{"positions": "rope", "init": "normal", "init_std_down": 0.0, "lr": 0.0125, "beta1": 0.95, "dataset": "wikipedia_en"}
MLP neurons of a small language model. Each row is named by its layer, matrix (up: input weights) and neuron, and shows model dimensions 160-255. Each number is 500 + 40 x the weight over its row's rms, rounded and kept within 0 to 999. Numbers have three digits each.
A block is one neuron, or neurons of one layer that tend to fire together. After each block is what it responds to, as a language model described it from the Wikipedia text at the highest values.

L11.up65:461528555455472450477465591439515487542525476519561492540506507479563505484509499479501479536434468560519589588467527529493497544546524542483527572466488539497531508448547471503506478561465486550493506426538544457464527495421461459487500460543477584488494527539514506537573503483492499509
L11.up117:452509523472476517458450468469460461506524443561423480526509499462551506558546526512569489502489522435485501516475553492488539487492491542518462564526519487501488521485507439469482504561440495462486489546386475474498523543463504523534494511525511480458485565512411494499463490460441467403
L11.up148:565486565482498511402511522549467528492482472473527480494511456551552476513516417499538476492424469534444535476480456540507504554454518522470429454488532551526448478496474548550519569405494423543532497568458508549458467511431498484513478520460493471570507462470580493405522486537472540515
L11.up1134:478508497487441510508444495453442448533501512460520387501540470523461558505428479535482549518515552569508557578478447481412438514464479500527447503425477519487529501546515492530506458525499465468505461496536455553517430490519453545540474477516508503493483534545506513514575470565494526483
L11.up1237:505561468545478491525562482456500534473480478492519517540538511484538469448495500465525487484518461487483486526520634552477484524482517492523508503497543556520523564511461485461488436505492509474500471422508510518469537534534515514448404559506497488469465534501460486539479407508490497482
L11.up1328:444500453498433521465555510521468529538479485502511487459489403455418570562504451420508506477477511472530513538490568492458487543512566495481542498477472421522487487612471480454556482494474495476502528547462478533462464489582475517472497599527486515486446499501543517496501497486510430417
L11.up1337:504466506492497480412568489466476514498516584517516479541448490499464477527558496559458534477484464486496530524478540497532542444505462542489515524509537488458418567468490579464534477467425546519546503464556480507462404477544479482486440578464536526533461536419539426495526431508459507490
L11.up1520:491586569475481484491460448481575550528509455558592488520514435490523537560533549432497502507513477448532522518418547470469548516448531544398526410471495476439499542541502554519480495530538590471425464472548485458461495487470484486531430527538502476478468613498473547468453474495504522458
Articles before nouns

L4.up1094:513498415568505535525481530532504427526521470464556432457436439500504483500507452507452547555461405581479480562501465417516448492449534522559508465445547509514513508514502496527535452462483498541431445503470503499483493468485470470505471549476449428509466497509399547511487501478625521448
Clause-initial "the"

L11.up74:501540463451447490484491576505497506519474428489501507458523508553500533569500492445482433522464499493521503482484461503480551440461487498530455521534538503482488489571419484415486632534444545525407474489437430445503421497448516512514611478489487553457456525480469560493529467525550455485
L11.up118:490539541512433564584467493504527418448528519569510527451479543523473456505496506463522481456497492478477494502530484561485481478541537473474471470501513459457484425525496505507483559493489555449498540494432488478490432503480475499511445530479456514518527436499398488459497487496496462524
L11.up144:587529458407517574487528492496568402500529488435525496527529468534499537501535488451500497480473491438542450456513477529462538428539473510536396494457527576527495453582483471507474559465510481594516494457452487512462540428512540516500521546450559466505489471498498489482526546463489473610
L11.up529:602548485506480453447512524553580457444474470488428538525458500497496438492518509448491581429493463532469530486496499489470561527487460450406507459486502559484510447521489530455558526493488525411457508550480480506480532488551482503507470500482582399502516457495512456484477484474586533490
L11.up576:505547525583518483537498469525479489494519460562529548529584537468500505489426477504541457475512555554472544455482478477494539474504503453488540447524561533480485522596533530589477523484506580561552545489574512520505491477520445536509499394511527535473444493528552483445493521592524496517
L11.up707:534482480556528569581506478507466473509486495425536524524542527521487536508467513531470454508514492502489487491518467517544523529513546458471500528565454477510443489475529532437537597465427486447583549510599487500514488501473539506482473492541538478462554454534463479510513561531618507533
L11.up1220:526493462518526517491495528432569465434514526517451489438475443485538522550507530360507475428424407490562533485445510546480500488490496487455526532529555491554515534482503469576500457437427498527502435563452457396497576509495510474553530543508461503393538467473490583443436501516500478469
L11.up1252:545441443437466459488465518504546465505488481468550536531519506556508573528572535489481459485494435494392457516548428499441501485534539457485450509537506427508433474486607521511595584525478429543480559493530492506519462480503580466528516518492583559463531503513567450411510424509489508534
Proper-noun first letters

L4.up632:490553449439528441490558536535529482520547484507534426458454534521516574503527453492550524492492511573451470430513434489521535483517512526421420538507517536594496453521527561536490508492534483557488433468456447490463412502443489497477477432438490484464493482450536462449455494409458481518
Capital S word-start

L5.up15:482502450502519487477468467473563519560490465572469581452468497463400503456539485515537535537532543624533426449587493561473477478518529451448530435486509501499484453460485434522465531550462463479496521505523550510518530501477483468505489501480420429475485511430426507413513590457527536523
L5.up237:628509428464480563512524457475515496533525472580499542498479581438522474525508468594569529465521510549547448552516498531474447450491496559499585490510445547530485464609500486489495517442496449521464498536459490433539544548445546496432488476466557426545555518524526459432568566480488498486
L5.up413:545501473533495511534544481411540475414547421491554566482482595442395555500404541478516513467473487497546507518506586559532494525488500584451539508448436492605488518536509484492514448523474474536521471450448598464459483500456509471504533495432495470396513476535451483462564586427514530486
L5.up453:494562492474533445525522532445518503443463483568493442495489421538488510501587474515489581458543568446558559457531504551508463451484556477408569380537484472494499506495418543600501481500436497473547501499501568405548573508483602497370501554475530473497522524487537445466506525447493489499
L5.up816:489516455473529541464456472393589508496461494501495530500427492498449594482462573478528579562468478576517508474564541489462468521574617493522444516525462566484475461501484431514552484509488504507445465492518483466457512578468505568525561516450491553473501570521477497472504573573467516412
L5.up1173:530528520538472456490486522493429453437520548432486585534498419469493520502548477415470479514502512558493551501497424523551472520553491566491534503559413514533500545543540445513506501568534531494509464531559498439466520467495541500475530515486403526545549489493474528489476425444524492550
L5.up1190:516492450512507519412451523449615515458529478558508471425497454537504491499419491476545443551412475457476507502538507585499530454485510508487504502499429477469515473530487453492521476520503454458496510519542591486480519524484537480455473573478584555504437521419552466446535595532499501522
L5.up1255:534544425486513485476464425513531494485489428517507484566448520512541584475439487516528503516470472516568508507480511539528487503581452547545532414515419460522394528570516459535592484427534427505481518513584523472506498561434513515531467477438461510461478514473448447467517528487516516509
Split verb beginnings

L5.up83:485500491446521518551436454506521539509491481494440447459520491569483494445493453506447496519501448500458453519525420470493521481499477499504503488501529477484488466531526522500586516550503502501498502562450418557487481461421485490508473490488571491432420516576466522472508583474471498436
L5.up265:466528461468523464475571609478487456533491479495459441442470457545488458496498506466490503494432522460513510455522486445549538539491453543501453467486591552528554542551535467526465536557451443553469477464429460563503552466504488544538510495531523507583409395513439489514593565445431447475
L5.up387:514500505469518516465457521512453494502474465498533528528493492522539544424500507486482535485529471470503446526548517414493442490464471474450546414445538438562529443537480441507490513468558565499571419510482463499439401530482586526491497480449504544495469542584513476462537536512517529553
L5.up645:578551547443586478436430512531603524486403554476445486473484536564481502509539514481470480506461488481442509529497475500491482513494492514455473481420487531517574488526536495497551453468478486496475480543454438508501544504473553483502527505505544471540521497548546466311442493513484513520
L5.up944:477517454481492453467357490442585449487454535515535471507485519527521534522429559527506497540500517556471537558439576520488426514483501547459497504418426456465533557505465505470549543558532434437486411416503402485468408535502494460490459501518530466549520512473490432405475480460494506559
L5.up1008:521460529482451499489478452496549453541482440552524495545410568619439523523480479496527520471506494406438452449531449502487501477510485505493541551475562552492479483541569469508489522446564481527463469508482423534500511456503504538466511489451525461513495534587508544419506550485437524514
L5.up1399:494612477502565482521548538549458540477505476521551460502512544538539508484465558479484482547435529457478516453481522502548479418503460449453520464492466495492446491576515489502531525535531485605482483458539459445547531482465520515470462514440544479546477403478430591484515536411492471526
L5.up1494:526477524594535488422498481497488495552527489596463469487396431487457546500527606475508494524485493545383468404522453514498504469496491517470519469452501571543481483584495487459525488459504507483484412463422410507488506466480466500503585532471539492544444446530544570466482519491496456574
Word-initial capital S

L4.up1211:473510508408495501500502533434553458480499492546467454473429543505565519444470547533478506504541488507428534430483511508544466509527533455510452522480508586537517469505489472461490492527484466548494471477420512505565477461516522517532490490443558466428503460478476569465498486469490543480
Word-initial s fragment

L11.up43:461432505528502571495414452455511524565495448431459542433499469464498464495478529590480526552444528519502543583474518528551495522492487530487513451537466491482545573542429494495546490469492499500476513480548546523533456567489523500459417487536514491458489531500531478485456628509496459546
L11.up667:527530432508451503442509482522461475466526431546458517436461441486500543446504538514462375572521428453529503490482569501588568480534588520541419466482482505499501449513461515550519493480456461466509533508506591467498437500505455479470467476462482499529470476535526494463569436515480504459
L11.up944:578481564453487498482454510509465517498560450534476433511507463423494518504480554519448490502475565454533525406461559552532490510442501485485519408477437465500484433500467510494483518491481468464459562480482497496512571456382503484543457502486507498557496450476507509554536473485469461501
L11.up945:510472503487545504507413483480474448539482507584490471483544491508513504425419477557537480489432538383442528443537534506543495490544511488560488495501474468479444447509523490471465498529494504538533581458490516498511555464501521524463520449487468574433530459555462492463544523477574495566
L11.up1054:494549524515479549441521518474592499576487484519536556503491449513499508457411453529517533549541519541498555500512537449468500418489548510509531485526469543519486497468513512500522450440522459450508502461483562547543535510482547464504500525488442500488464521475517427509496490428471464492
L11.up1110:478480607448484529495537492464549448499461445484457574466493481472549579479504457567495530567551500516472486536444465522511566460490437469522488561502499467542466553578420465510455503558468429548539576465507541508427476494476527554519520524503530467471476522462470547462489519503455529549
L11.up1120:553528478458526417519554509435510408496444450521516518535569511438556486533494481556549536506483501386439519543448497548545436548503507518484464429487469522526550462474508527483417557535551498440556549485540520516513424518471496482527467502490553539500463490464518533465429495471479462511
L11.up1314:527534495459442557553528424543523530489473490524515417406486497499533426477551507518515527559443556463575501471448526573508497509497459514552583455481448447542439602499435447563465488531495493455481400501469514486491471437405493552436469538520527484506536487464470555530456557504439504505
Split verb beginnings

L5.up31:550501552464453467481445494451470469518572486478484477457431490505467522501432460468553529490442530469560560569538452469540393438513462565505527505507464533517533415505511497498524427544522479549501442540485456478409597510476477534535511457526460560533497468546490492486456537514437481494
L5.up193:548532448457507476529524527520432510536558470545471469473524452479508491512530468497497486478519516509435526486534517479582482555489467526450499544450539531493441478498515507493511487501545469477551471538506476471447488516478513478490443467552543558528550460518490453417458540523473475528
L5.up338:443536495520562545463503504535455379516519516520518476503560501550484526439446465527409509508545464498489522538506476515505451470505551430509480555457481518493476534423496443467518529449485564475518470494497456533557480494471490495550494515475540520473533510525421569456541512547489525524
L5.up427:513495567529468451510430501415454489518558458545478438464487519473539457503414511507464517431441445490514493500434463466521478501469523482487478456496485541504458480506483562456501529555444546489473519436485512455530496573481530506516461504522509562583525467484542517533527468528548520521
L5.up792:488458455488463482529511516530479451454512497538462513503545518485442528530528481476546488529523469501464471504523478525445472482471505480507507509498580482426445540522555546499512456510539492593521473467495480501479497534589508512492496576448557443498594568471442501463510512550446517408
L5.up890:564466489501461528581534517521507532509519464537444472401512586541451492497527462488554488499574474449517506484551472453518460517496444571469438524501558546539514448584545488519539499504415495484548544515510425542525496512455542529523556493590545521500546530562496541469446610496548515502
L5.up1222:532442542462466472551542473480481501558547423468463529487537444508480488550503468531483532578512475505531532557483586520523412544551455521443520543473474517448507471560475474519514488466464557462445470498543512462547495441544513510440413455506541507560572433502431469498439514567455522520
L5.up1274:468589424496445480448475575480523440513487504492532505468387497510495539492520440453542534449508391491503444482523477513523519449471561530486465520492447533465514462483547492465540428433525484418414474538475480515538451507490509521486540532455525474463553555550443556473495492500451467415
Article opening a named phrase